Weights of a small transformer language model.
Architecture: RMSNorm before each block, rotary positions, no biases in attention or MLP, untied embeddings.
Training: a variant of Muon for these matrices, 10491 steps.
MLP neurons of a small language model. Each row is named by its layer, matrix (gate and up: input weights; down: output weights) and neuron, and shows model dimensions 272-367. Each number is 128 + 24 x the weight over its row's rms, rounded and kept within 0 to 255. Numbers have three digits each. A neuron's up and down rows have the sign that makes its largest values positive.
After each neuron's rows, "fires before" lists the tokens most often just after its 100 highest values on Wikipedia text that the model never trained on.

L9.gate1289:146095143112137114091140143142123146124102118092130141191117144080115103152128127145111138136195098082107154134118118130095085110101097111137109138125101121099120101108174086105115120133125134145108159093141129072122166142145084133084110142129124151143160154146126137123120136151140122130
L9.up1289:144103138123136158134092091105129143100086136174169143111106145129118130137110156139097117125090139129095150135108119133170114102145153076127112092135148104104114120119126122146145149168117113113169157144102116116141140094107095098113127163105089137118183106156088117127119150163144130109
L9.down1289:091110096165101113166123134119149120096148123162155110123163157198149121118119123124144131114119144156100127162122110155153171133155170107143105095102127145084099157087154160136157154091098071155127127148106105143094085122149140063141105186159138130101133107151130094138128128132147128137
fires before: ".", ",", " |", ")", "\n", " to"

L6.gate669:109095130161144133167125153157087127143130123099152140140140140165119140143090138160126129147130142141106103133156131091121131140132140127142127094144119144059110095136134148172115130098154133120136145110151128129120162162119125110130123124123094120167169129121139114112117137100147160108
L6.up669:077123135141135136133109121141113087121115060125157114116140106138133146106110134167138105166065129098082136121154139127131139177094148123119152115113086104133146099102145165107126112128149103124092121113112136157142132091122138116119086106091133129173129106129136078116122117111126147115
L6.down669:105128123097120143114109151104145114079165120103127077140127139129140128158109108081107129124123120132116139098163158118135106144124121112103135167167092151094162117119094168130105148158154109107111086173129141119172093156158173068136169134136125143134155110126115183100118118128120127089
fires before: "\n"

L9.gate466:135086072085124097099151142139143126151142129133130114106165126131161073165153149120117143132100127110153123155155193144120184151144166127108102147127080148152157081156136100136131107098086122133149169137162131108135120132140114106123158149101120137141082120127121130144119127114127110107
L9.up466:140174097129148156148098107155100145120118118147107155195113191160151114151135149117100141123132136141158097106128101115145162107090128093107128166113108168088166147103123143144121159133107150113201076121131167149079119122134107154144108141133134159136148159139123120176147126151150123154
L9.down466:136058119121149108143165160145174110133111132121106112090127132095170137126162157138128109128096105136171139149161161127143092115151106108150111059083110114167126106122154158134127111121118151128119204119100124140165135128120094114110128148097161148150121129131099110134134108078122139133
fires before: "4", "3", "2", "icle"

L6.gate444:091146112185106142115133124131160068161129134107121153124106106124120094176142127142140104143141091074139115095166112080153157119132121074156146108065140151168121087107145121163144116116171116126117098144090174091132135126168094130148106089115175124158128166123120094092129115177122139155
L6.up444:105112131128100134150146142156145167167122141119125140115089163155127113081132115129127134125148100117166134095118117117153110148127121142113132125115127154138104113161132150122130164141121138106103092168135090130094121148107099143111079123167160106101133114152125120141146124148180108128
L6.down444:123130129118129134129140142124103126116144150138128140108098127142094139137110144139106122156097121127113140171153108143171137149098142114094126109073126140118140134161159170115138101114117144108136131147104126155111100146095113070113129164093105097139123133147134135063108106128143152121
fires before: "\n"

L3.gate1217:130125098087157143128127117148111156196140158168123116103104109121116147155111140095168109144135103183085113125143071128109123121124128120120115111111127103115118123113133157123115133157107126072119150113088137154082131161157094126167148125142085131168138128127141150112134099156109141112
L3.up1217:099101097119146154134120124110097169135112160112117139097095150128116112130100188134133135104119130079113125123139100128161153117139124124072145147129162112132126118157170107148125101146114146105110118084101113108098169166167112113139131129110131109084108136122139090100147128099172099106
L3.down1217:133087186136165107172112124108106120097132101125149140175078086087149150126146161132153177111115111131101143144153118113130082081104145091154146135103127143127110111141139158106089116104137129138138094175150188104152136132157096155137166128137114114159078114133143120168111110128151125133
fires before: "\n", " Mor"

L4.gate259:154098107103129152142125122155163122096120141168133104124098111136123122169129092115118124112119092138089116118118113159112151146104095118122164096112173107104129115137111129125125114126119085163164136094103135125144098114129145136101164208135141110139097102130140165146073114154177146130
L4.up259:098126136121159102150114101106136128167107084124118102124133150159153121097122131130164145081136149192106143120097138143104129126138099131133134107125153155145110103210142121143106134125148112151154133098131117139163133150108085156110155124129138144135130150129193125135097114147156107141
L4.down259:149118153117136129108089139121138153101114158100158100106093127079074138134125093116140160085137137144147130120142137123163145113106148139130094095117111147144107128125138104162128103118170116082093156123140117174104090134150143141094137144144076110149107147119123117079151091111142177139
fires before: " ", "°", "″", "6", "7"

L9.gate1066:109129125118131162135117099144127122144119155140132178119122107125125117103157126173102114125151102134096146156125120087154169135098189137143112143126131136090088145154099124106090124150115053098133134149151161142139116122110152166096154116143135120108125124147100124137120108122101160150
L9.up1066:090140107101152099112146144132124123114156131162114157154115135108093084110117159129095133118191137122071135101140152134126141125142103137126082166123148101092089076103145119118110116118153156163119125131097126166085091117077154081084148183143101126140107147143163113170142148126160141128
L9.down1066:118130115114117139088145125123115088137123134131144141155110088068137126110079134139129124137110093137145138126174160098143110140158095156102134124131140161124112135179173125156073134157112124149147111159074117160123122130137103111116120119137183160115118143097105132150144122085087125125
fires before: "5", "3", "2", "4", "7", "9"

L4.gate722:139117096115138104108110113136127146147146112151106131122128143182144105146145129098105131153122143163126117115077136149107147142198151162112152110138122115110115158096137121132133067120158107140116141150098087156166143135107113160092102108121176110114155124133121116113172099109161128119
L4.up722:116111209132136103166093154127115149163142119175133147133091148145096130151127133123121138092105110100123131120131126102138124078116171143118144101115144143102131108123175153139085113117132121152122174113082152125136123127143186183152119132132149153127126091135086124141110136142165160112
L4.down722:121135126143147176137136138095165106168131114115099115085158139113120090108136146124104165129099138152145128077127142131078148138111135120108145126171121128076147145165134119109116124081143084149124163142158137175106087158121126140104172103131147127091130116164125185139124156104150118183
fires before: "\n", " ", ",", " |"

L10.gate589:132109116127155149123142135112143128132161106159150140106099089145136131135123106131145100157143119088177118092143162118151113154132122125163120107138130074090105137096127137167141083093189151129142120176154154112150114088065104131123133112109120110093124135147116143133144112120141135125
L10.up589:142098116105101139149121154112146142146149151139115085137124082129097163133109162114111126147138179108108130127088134127145130105136106124104127131174137122155071120158173102139125107128125098072122153132072127128092111126090118105132120186121107123132112127160110104117168103109185132142
L10.down589:117153146143099128127110147143116141109116105139105131106166073155119140134129160115116129133155146118125116103095106151131125167115112144104143111128095172155099158149162145166137137130114095113130146170132102119169101103143159125126127109165135106128153141133106134116109168141153136118
fires before: " ", "1", "7", "2", "6"

L6.gate930:159156125145149093089124118142156143146116114153156129146113121152131120125111119133134132179099149143134103149126139141089122129158121142140107167133114133119167108098110075131114159111154103136140135140165161094066127122148141116105108124076119104126153119115164143145137106143167121129
L6.up930:122141138127130094137163127108139146130111130143144106142146123140134110141050097166161156128126140143101151097148126101166105113134081145190135135132126136114151139138132087051120134112122139153166082173110117144096142148136123091161128124129140153161122139128099115144100155126109134116
L6.down930:094162151148165125109125141124077116110136136156127118080128129140153157118145138174122094184132145157115138143147123157129143107136130139118107171171130147131085079108087139143146092130143093101095096108143122131133085170134148123133119102077134123102132123118184126151127110143135127134
fires before: "\n", ",", "})", "2"

L10.gate442:175142132105105110178142133121139131113136107161097135132127119128134096096121136130142091167102076165149122124128136109121101112186150125150132062125139118155138124137117141127092124080131082139118119121141103103169099098105090130172137162168107134141102117191163131070139137116117121127
L10.up442:145145150114076110137128108089144113169105144140147112116137119135150161158122108112150088151087132101112134142058143149092150119114070166133131109130120144153152138155110174146073118129138150129085140113119119142131148147177122098139151130123185132121097133157132142141137134112147137116
L10.down442:147102101135129113153107135103132122167109152121153137157136116110123117117161142141128124119131113132128097115162124113107150155132103073180123137112123136129083093122106177153128117119120156122102166130137094166121134155060120118131111135117135151078091144138160149132108100119147143150
fires before: ".", " States"

L6.gate1393:110128137124093124158125091105147148128132157141132101148166157147159133085142121129104140148158096136164141132142106147146186120120148136132166090135081070137132164082101141141137145140085121133116113143133125169105139136085077110119178119160142130154110119108162182121131125158109126148
L6.up1393:080129127142141089163156122112139136119123126101151169112143167117154133167120086121117118125115090071147099146105082102160121132111106145121095130144160151117166108131138171091085130113144143160148107101105128081129090120123139137160113126142119086114150100119111097126129144154163150101
L6.down1393:123134122152061099109141158149137143086113116128145164097114146107141134112116088149134160107159145143153141113091111183129152146115144140154114116141106167075117172108086143154106086116117100123136106130134108142079090157078145094149104107159152114104170123158125135131127134159135137136
fires before: "|", " |", "–", "\n", "0"

L10.gate685:131145149103125141137122082131141109103158124166108118150144155129118079094117138127101101148145145106129074157113176100114122099111138163076062122155113131132135147110111135126075181142103115111132184136131087158102138110159097127119124123145137151094136176133143135106126125123125146175
L10.up685:150154117142125115147127133161112103109102143124093152141133143125129106129111131154098142116139126117112144108133155097154133107140178123136100096103167122124083135108105146144121152163113100100126139097142145104151127063126081114125140131102204137119146108136157098123085101114133143143
L10.down685:194120143150085089146154169129115156128122147092067121134121135097129118120148120109103157147159141133129162149068130165087121144149149156094172087147157187156150124125134111138119128125111193113118175145164158103124145159164131133153159159205120114158122123126105168132107175119144125116
fires before: "3", "4", "2", "5", "7", "8"

L9.gate821:139160100132100131139149146121124165138158166129150098108143138120111084102124137112116121102150097157135112145154158098086097149137166114119136151129085138104170102119123092138142099082143160123129112145141115111121100125125155096084143146122154153150074154158131104135118139107152169121
L9.up821:115134121146160184162140174139138112099144135120115147087192133126128182112100114131116116139147138164067159140127108076158113103095151115116090142125129170157194132158123113142114094111139114142097127134104093120154174121124171166115115182126094125077143120131139122152092130115105136170
L9.down821:121102103185144127108077084112126132124159147126147130177099112113124155090126116095112121116150133127109166105143146124128134116155114102137144118132178144089110123152105147158048120087146131136117075130100197094157166158126120146129157142147164147104146100120143174138124118153129111096
fires before: "2", "1", "3", "\n", "7"

L10.gate1414:179118077105102096176120044164148139167157158120114091106113145134115119139151102104102084118177150142142138147167108133088144110128145079124074157119130122125116165099146110159121090124150127137116105112143137137091145149119128136149141145143111123136114156084132100136119132152120138097
L10.up1414:144099126170123140092142140164174155096152089107124125110122104099091147123081143124138138116133102106097124096146130155118133190124118115162132119128152145179122099125150144140118106108171132117155124109089083095076105134119151127136087107147128126117137121125149114119130197141153125162
L10.down1414:122196165158108073124101155081098118102101142146118136129068126155107137135138132108090129096150065137147090170144134111146126092153110166113153112159170141163145119156182093105099133174129169127156128143135126125158107094139128152117108152108121150151136135142111087141115138129115109111
fires before: "|", " |", ":", " ", "\n"

L9.gate389:123068110103131072116093088122131108159137151108093111109112144087132081119119121137174108153130155156157152138121157139098135129101119116102107117142106141124155154152127130124108172132138150166177148118121108093127127162123158139109116126162146138197134126098126165116138130136143145115
L9.up389:137100086162160127165161124161168154138114110140116141132138106093105103112139139098116146176155119103166154105124154103120120136158150136124134124146128152115143115119139137118121117118127144095153155111120143142130146126129142157101084150159119100140128153098112114132165128138125103136
L9.down389:146146096124189092141094110146135127130117129106110149108135159129130137131203137133102141151135158133145122152102122069152106137103094148137082107114178113177149113158130143135125105165108133156175120129108099109147142130119130114107090110144141104127151096112126185120096139107125153124
fires before: "1", "2", "7", "6", "4"

L3.gate386:138165161129080110143129149151111124120106146135141145147087124156130166126115180115145133133150138091107104110142135155146105135120122164136116121159107138104158092130161139179168112137100133152165089127113147110118103109121147117175159142124147121164141134168107118102150109133163179094
L3.up386:186124086113123149128123117095094144187133115120163123143153153168128159088089141126080137157157135117104131115147127144109162113100135150133102170108110135142148106139099164128155117127128110119120141150118062153099117131092121151108142116115177067151126113126128125157186126148168090121
L3.down386:146122106116088157146125141136107150180132135141156138136140137181149133130116152129142146130139122071143107106150121105113118123153116139146119133152113110157136156107113136137216109156105124124098094139132117119145130146087143114115131151125128122138104128137124120162140124104140152135
fires before: " |", "===", " to", " votes", "==", " "

L9.gate549:135112138105120106090091142146136131122106131152133133139132093119105156153109077121136171133142123131059138137139107101135124132146119131154132119128167131144156146117132113152158105122152177108165123068154124115105111109182130112136153131122111111089131119124107117146145145169099110091
L9.up549:133132118118173120115147122130179145128118163117114136156092111145143102167109156169108137128112120171145154085118052125202148153143136123118098125128143092106124131130142105151114118139165135107096110143145136144109088107118164174171133123133140146129166107127127135136104121085107160157
L9.down549:164100157076095110105128110095121157139133112142121151113125058135168134137111120133130147101156160126132124100102140131132103170142085130128131170143072129135130151154156151135175157107143127149126128101119134117155128112171155124141131119093138095126080129142118113107139154149092093096
fires before: "9", "1", "8", "0", "2"

L6.gate259:102156132112110076150114147107087131083114101111095126098136132164114111106107132121079093120096132105130137132123169083125093171152140150135118135160142151106160106128133127098112162140145098149143125134141150118129100141140150161122103067107141112110098102125161118117162133131103136126
L6.up259:128143083125160103158077154152129140141130107118092114121166141180133151130118216171128127141089141105130118121100135134143114150136117121164142136138188159130116106135141141097119132115106096095142121124130103151171146145161173107114097124127126120105138094098117112123155096107077178086
L6.down259:072157092152128087134091138094144139068141135124129111120131157143166153115140153156105105124161131157098159135140136120141123181094107133115146104134160143133151152124147137137116128136141108143140116156120137152161106118145176078124130131103131135154122102129159114115124148104082109114
fires before: "\n"

L9.gate264:106072089147172158138179152113123113122106148118159133105125142154127113077129143141139161113112128142146117130155147120112122147141146114152149056122125111117103090114110109140136150136154129134094145111134077146107159135137110113148102114130153172098108164104145107114110106139124098123
L9.up264:136097075166155102137121099097108138123109176140078111131151143158149156111140115118151133110107104105124111108126173125152159124128119134172153150143151135094144145095162098132122133120170143093141104126157145098119124157133073097129117153114133145141089129119138103100111184142168122096
L9.down264:152116120157108086146101155104113140133147117137136137129119155071109138100135136095120097142146113191097130086135157139133149112158145122159132104157158129102089132163114113146168156131145106123127139090120100088138137120096091112101109161103133137068132131134127195155093104182147141154
fires before: ".", ",", ")", " in"

L6.gate598:105143100127110165107131135141118143145114127123143161098123160107143132124151110161126091131107132180193108130146110066124114160183123150116123101091144133111118104129128152149111129116112111128131112129117130152136155127112124153126128118107117129065147137140141133091132110169105145094
L6.up598:130108089141099119129110141087157101147158110095121134142099101100134144161099150140119121121105093163096134059114125082144156124075144161105108125146131138109143094135140120133129135130152118167148162097153141080148116132144157170136130128111178158166160128116125091156183128144139105143
L6.down598:172143112112145094070134145096101157120158150115164131115100136141149139109171116141114090148123147181143113158104138143135147135119097057152143087124128099132141108073118128146078174135134132105120186147116118177113110118145134166166148089183117152087143107111135124081141149138172130114
fires before: " |", "1", ".", "2", "3"

L9.gate170:135132122156099125093097113133123079108148119139109129081147156165071114119133105159145127096102149104173135091154187153125133122103107139141141126136054131114134136109155124088121107085123131140133174152176165125132110124140137135122115142158160088083094103145124117132134111111127091137
L9.up170:097132150137155141099129111109147136086182120126121149113114111159091159123143114068123136167142154119131152119159133167153082162125115142165124140137158163164107131163086146152143108127148126113115176144118195163124148110163197108113125168115153143128106123142136176149071139078128130171
L9.down170:132131112145173101102141084126090129088175093155147130147133081082093094161132140104135113141137186138126156114081159135104117103085122109147099086119187136074093122132152129161141127112158130129141119124145161120100116127138146124108160134120158114109112111129130124085118128096130105124
fires before: "ed", "ing", "s", " of", "ow"

L3.gate495:134133153127129107121095127142112122110131214111143145115121161102125086144123126119160166172119153128128138124104110127146173101107125124145143097127079133138115153161137116137113174133183109118089162127154119117132125147135127132102210112086122107121178136082130094135120128153134115176
L3.up495:155165098133108116083138153188150141093105156134113127117125125147184131105096144138106142117115141147145142149149121098138136143128159189153169104109126155136122123125114146137139123120117121133129108150093148168090095138157118103081137122123145150113132144173162167110088136095092116114
L3.down495:163133141136096123152125147099141125163118128105124124122135131097146152095125094094151166125148094174147189126109131109131141151126165091131091111115169134110101141135123153151134143116150146109147155143116151144115133114150084129151130133110110133118138153107147104109106081135147142144
fires before: " ", " |", "″", "\n"

L6.gate1441:109104180117120131102133157108120094140094169138107159109108160108106156124124119168153103155101143145132122114102135102099112143127149114146120131164112100114166130114113137083159146164115108152153104202124127112130155138113141154162161145086122116110114121143124139140136097156186159115
L6.up1441:092116183160158101078115102156111118125151171149132164116089119129140105129117140121146134138128115141132079141060167121119122111105124153130140145141111144152114138112118144128163132124105120173156143147163157131098147116113122113142119116156119147110147140134107101095151126176148074155
L6.down1441:131107140161146083124145153129134126110125129147112141106077140109153099134101116168163149139121102144104090122118096137167136159136094190142108118156133120089145122121132135126133167076101102128147139165128142095096073150140069116126110137136123103131141113156136115112166094167148133138
fires before: "\n"

L6.gate749:111100118094147147136116117136133130170087113141175136108176126128139150136133108153143108112105127143139124104128133100111140133125108146113146135139135123128123119088130158135134168116113089101140132128140126157162138114110105143106122135149090112129129133166146102138124143114145113146
L6.up749:133118084134141165121082117170104141147130135170166117131126109168165070149165072132158126105148133154112126135121145123146101131126122133135161119093114134099130125066097102106134146108089101166101107109154080157113132107096109108082127127129145150121091149161119076129118106126141123146
L6.down749:131114142156147142130162146151147108098140145119103104161070155177117135154095130141127145152127124163120134172142109126115112153096098083130105120120129103122131123157166107140145123119122123091120158169150121112076128137131122138147144128141154120128119120135152125117122126144126111123
fires before: "\n"

L9.gate557:133159144125111130116109147111148136153116142187117125129145141162122135097156094152139093116093117124182150157092147149143125140098143128092102132119144168097163145139140145091129115144136105185160160105094103088100071169131091138141129161154088144089139096138142140148127128150142116133
L9.up557:126102125155106126133074154081135103152115157152139188107139131191130094096161148089156104140131163134150127153116113140129144129145147144145103163102158127117111122154170109141081111064143152182094125111141092126149085104128152125141152132154148156147118132155144136081114128159091094121
L9.down557:123148138136153162144123155148153132150114130111126127107115110138109158122092099129127107115119112148172065123061130096133113144107142138077149154125128115145111147126142137143091116146111124145126119103125131106093104142159152099174133134129087143129089145111104112109104108131134117104
fires before: "\n"

L6.gate385:107112105134143098141125122167128115108146126111170082099083153137117113121132131165153123133142137116092184146156126129121080135098154131167108141125134119123125191123141152117087150125122089142096103137179125135082146151158129126119125157083158112149130129140137111133134119145128088176
L6.up385:152135122153152088132104121125117139106119111135147136118115187162163114131127173117127070137169171098101092113160154173120096147089123147154136123142133125092091130094138081136058120112165115141112134103130129137090146124099106105140152135135146112134091146133146127137152166144164118119
L6.down385:135108148162080097166121118152108142087107133134155103112098131137136121108137113134180131112139108156118124108107136119137139116084128154076125116168109144198113138142141142128108119132132125141136124157135135094123089110178083091130142152131144139140134119132122070115136162135145153125
fires before: "\n"

L9.gate671:147126143128120115158088122090123151111137135136140154158088080099136126160140107142143120123141186125087182122118118140127172126108103133161134147124125114166109145149123126159133139144074103117146139164164142128166131151156144139102133101145125124112147151112132153152125135090127158147
L9.up671:100141155112108113143136128110107100136104098154126091137143110122090136122129088101117093136146178086119138135110115119122132137129143120104123169132135141153161140098093109128151140113156135128143143090141126146115110120087121104133129110123121094139101169139130170136148151125166133149
L9.down671:141154178146127139164136128108116113093111133161134122090161109137088132135148094132142105132122167144080123137118093104070101101108154143118142156086128096171137103143109109142131115127135108133123132149118141119129112154122135187106180140130105108109113132119136116138126130130140111154
fires before: "ion", "ed", "ive", "ing", "ions", "ance"

L6.gate511:159142137152126124152134127106151146166157130160119112123158141133099151088136096147119125146124138051114141120139126128112147176124150144109140151142098152113150138124116099148107149137143124111155153121139154135130106150159110162181121097148125141109132145112105091131171136120121173105
L6.up511:152157172149164086083156128107150184150133138158154096125137115153119090145117142166153121095093126167169130105088153093142148160147146135163111144084120138166107122117100129138142144101106153091143123129096143139156128122107141138151163128098124128138148091128116137147163164168153131103
L6.down511:141161175146128114067136095147141125115144108161107134115103053084098141150105113143097140119123136102156151156090094160121133147116115144142160146102093093138114153085073132113137132056139178120121099117086143138141104124109123168107136166138183115099146099181136124145151143105141116099
fires before: "s", " the", " born", " a"

L4.gate111:100121140134099127183126141138156115162131096102128161096116119140125140139106103160113145113100136113125091126114094108090128157122149093141122125126175083117126123152081127142145092133124134119161136172123158127108134115146148091174148126083158151169095127124120145146124106140142157117
L4.up111:104143132141137139101103135112099140165117154136108097123138099103116128116131128120166125179152163167129141153114108144132140156143116122114109135118150176164119122140121112120152119132141149113121141140102155124132151185110179130166129087141092108117108135127072102059105111173094099168
L4.down111:112155152136110135102148149102131110117106102117142130104101146115142153131115131156173160155151108135106123130145077119130149155118139075142097134140156076153141126220104104137133124085158129080148136104124172137131123142130157100128143153174129131148125132125105106142146128140111107101
fires before: "\n", " ", " .", " the"

L9.gate1098:133118148091123127135114115123159122119134115162126131153172129098129127099122116124192108160134124150097175151116090105146100143138168136131149092121127136101096153118127096131114140147164154129116164146090147097108130153124122124138145144115104097141130141091114117135172141156094106127
L9.up1098:117158111130100140146163109145114107094097138184178116159080138097095136136155138134130162150169131106141088102086124117105142122142123124113113150152158142074088096139121144114135145135102167106193110166174142137165136121160133147141164183093132128126114163116140133142124113129137125125
L9.down1098:137175125122106140127085132116149130156109083120125125146132096127110134135148153086135091128145112114102126119127155163146115108121146129107141103093103146175112116150139075138129114137134146142146127116125129135115111128126143178152115117108144128173123133110154190133135145164112117107
fires before: "1", "9", "8", "2", ",", "0"

L9.gate1089:145199201134127105163155129174159151180124103134121137143086109123136115169177088114144170100098141144151117105121163096116093113140148139150141122165138141161133128130177126139130171103148142118140111156106140132112147128091115110116158151140111124110143119100128126114138167117093103065
L9.up1089:101102134149125085135143124123110157122173139099138144114139124132131104137144159136094127110121125124081125101071097135117108135113090154081113074144148189157118118163175111121152115152092129111133104082069099143136126132145142129075115119119121163114153158161115131135135173060088143136
L9.down1089:109151142150128147147138171149171166135126147146121170131131126185128079152147189137115179131120101124133089110103092131149175124152161137145122070175105112166150130128122141131160127105136186128113154130116153137098150140129175109102171112151105105110107080145122076136147088094130112148
fires before: " ", " –", ")", " in", " |", " ("

L10.gate1270:095127077160149156090071104151143148131137185127155164116101165095159181114186086136077145131114169113119111132104127128182173070150153153145140112118098118110153103157137151110119131145166138122147126121125138149122159128158127148090149131124103135121081104111200089139137123093135112116
L10.up1270:150099129100100129120118124120107122120140116104136137157130158123132127132168113134140136126173148123134134126162143094092141091123121134127129135110098103162148121174057137103129187142126161092150094158107140143127173136103136160134171106094088137140152132122120119128136100129107153137
L10.down1270:161132125106147128154133125131131144182104125159154136103113138148141157107136097097106109140109093140159103132145118117095108090147132124147130144110122140122087141112123157136121089123129135149136158151109130111150136120130095090113146150110189147115119173123134126164130122113118092170
fires before: "1", "2", "5", "3", "9"

L10.gate437:131146140122107085155110121123149082136124111154134146101097159106076139128147152145114102115133172122088095096113172189126105164111149106150107162127154137154132128104114147143128116115156112134094149103132102112145092140135127141128107146139103106155134132100149125134115140142083165138
L10.up437:153117127103090154132113126111112128124117106120094101148137106135125116131124115113115145121136146121174113173149116161140111125111176113172165128126116154081083121125115177107099157130165092154123118154152136164129106133144117105139098084116115098128142119138068159155144106136179142107
L10.down437:132167152110142118112116116132141112118148124105108133093130082111122105098136121159123144167120149135146130161116145086120101152108188096186136116138125143114137112131104127172155136132147134173112112156107082130132170165150149131076148140125123110136120134136063100113117125113098138138
fires before: "ing", "ed", "s", "iving", "es"

L4.gate1211:153122124127129090152143156135089134129134186134171124098156094138140157163134081112122102102121146107154106126148156156109199156108139117145117139137109163143102099127150144147149094126115146087121096128118147099128112116148121142106132124154138116162141081116126114164156138104116149104
L4.up1211:124145096089114129122166120097136132086179130141154120085113122123130125143132141133148118125100123126133074128128154114133148140121148134133130133116137137123074129138144103118133145111126150131123116106132150115149123143153131107106138134152132112109110123094134183116103126119131117135
L4.down1211:108118099130160174138124112107124103133132115115107124157101154113170099131123171119124124145127150200096150188120113164128116090157154109137147138166120109120122140141130150097136165118136108122123106129114139170114140121158122151140128111112136110108141140140105102118142132063143091147
fires before: "\n", " "

L10.gate1065:138104134120120120121120154109102133164128161115084086081122131141142155134147121133157141123124134106105127114123101092170139108107110114166106103166144107087151127119109140100127125123159149079138113146104110149126117122117147134153158110128196136119156135161126093121157120125146154139
L10.up1065:102147136096108110100121116049157137177124073099138132121149116134168143132139114136159151098129173138138132125107131089097110100143122123149113128131106146122139109127080121139127108124153126131115131098147138146136131104118166135139183142093138136130185198151111101109111118074129134151
L10.down1065:130125129145155144108165147111140124128099141100139113129105132118121163190102148116118136140121115105144120151083139107137123133126128114145095128143074118106123143122128117132114188124117103085120092115157125132152155131115126148163143144114142154124155138164094117137107078115143135154
fires before: "s"

L9.gate1268:147152121106163113187087121098157103103065143117160101129159119140130119111119120128130156148182136120120092116111138145151165169112138155106120138084132153142137121099099119093136103116117098165153145114114143115145098126120113127137084104147130151126143121113108121130119103103121148139
L9.up1268:129118136144149155100097129163148110125136140091141124145091130113079079141117114127103135129135108107095071186133121134110122142118131105125148093104146108112128116149111159134116148132120147142091140121116124141138086156093142097149142071159136161127136148105127157098135155112104143135
L9.down1268:172142125122126143147133176165144134174136105130135163173146132119114127126140158134154108124148099106149129182117143117173110128125124107116086137136158169167167178171128126135103108155152130128117135137087097132193113141143169133150122148109127128135073149176114150156159107139110135135
fires before: "uki", "uz", "u", "uk", "osh", "i"

L6.gate1154:152123143119125094096151124146132091154119150112154132124113148136136093132131114123137169136146102157119133112108186134135105069091131111125140072128091095151108074119044117066142123133152108128116132120158134147108164123160139123135101136100156100128112137142148092105129142124160127132
L6.up1154:117077113145084151119097116125126115132095075128127117129114120149084105128068110156121124146104123157150125088158102156137138067084122129176085122140123101103094123132104143135136097105069088100119133102156115159105178153176137125141102133119103105132126121167156086116157157148139121109
L6.down1154:104083164093135124103134142141159112114114132118158088108112165158127156140136104121112156142126091156127131137171087128122120131042140084162138165167105162107109096108143152159136138107138103124137124121155165144115140128115164104085125182117104125145133135169106117115140157120124134138
fires before: "\n"

L10.gate145:119132141139144093105148161178145130137093082079111107142112085099120103136145165066116142120169126125108181115146103154145129135169137137126107117111122091157150139140122146103145128096156120127131155116107097126125121205141141115163092085081102119196086140134116139115102108126123146158
L10.up145:110161146152089099130130124115141136137144086122143134152134120117135143152125106137126118132121111076133122142111146097129127118059144116106127101130161146197140119168103149122126128109142134127114161154143092119156133158138145148118169150127151120088148171132090094112128126132118117106
L10.down145:144134137129122181123147142124135151091144118141118111110154151113137147164140124118177127116110173134142126111144114136191129129154098136164066103092162152148130126190112123126159120103155135145110143126110119160122127167140111112099140147151139131086118120126135114121142089127132141129
fires before: "1", "4", "5", "8", "3", "9"

L6.gate86:060082108122118124125131148117121134137083103134118137182113138129112127137110128114174106130142127153101113070153101175105101124130132127111157112068108142084138094162121107138146115105151148137102133108121121132081154126137203152111100193146168093104125147169141121135120129133148145132
L6.up86:146082122112134110139117123142108094172136099107086146118121157185140116111113105125116101136136128140107114131117133122166138130125153132137133092161133095171109150126096130131139121110129145134158109097151140115119116107103166132164096105120138093195077136123150126069113110116141109111
L6.down86:084160151121163123111133161118147078131125150130173100102080185135161162163140159139125141172173154145160133128130123121133156173107156062121159103136109104111155070107116133140139107128106119113132100102094108138115086157160143111081118131084141097147113119109153156119116090145137149111
fires before: "\n"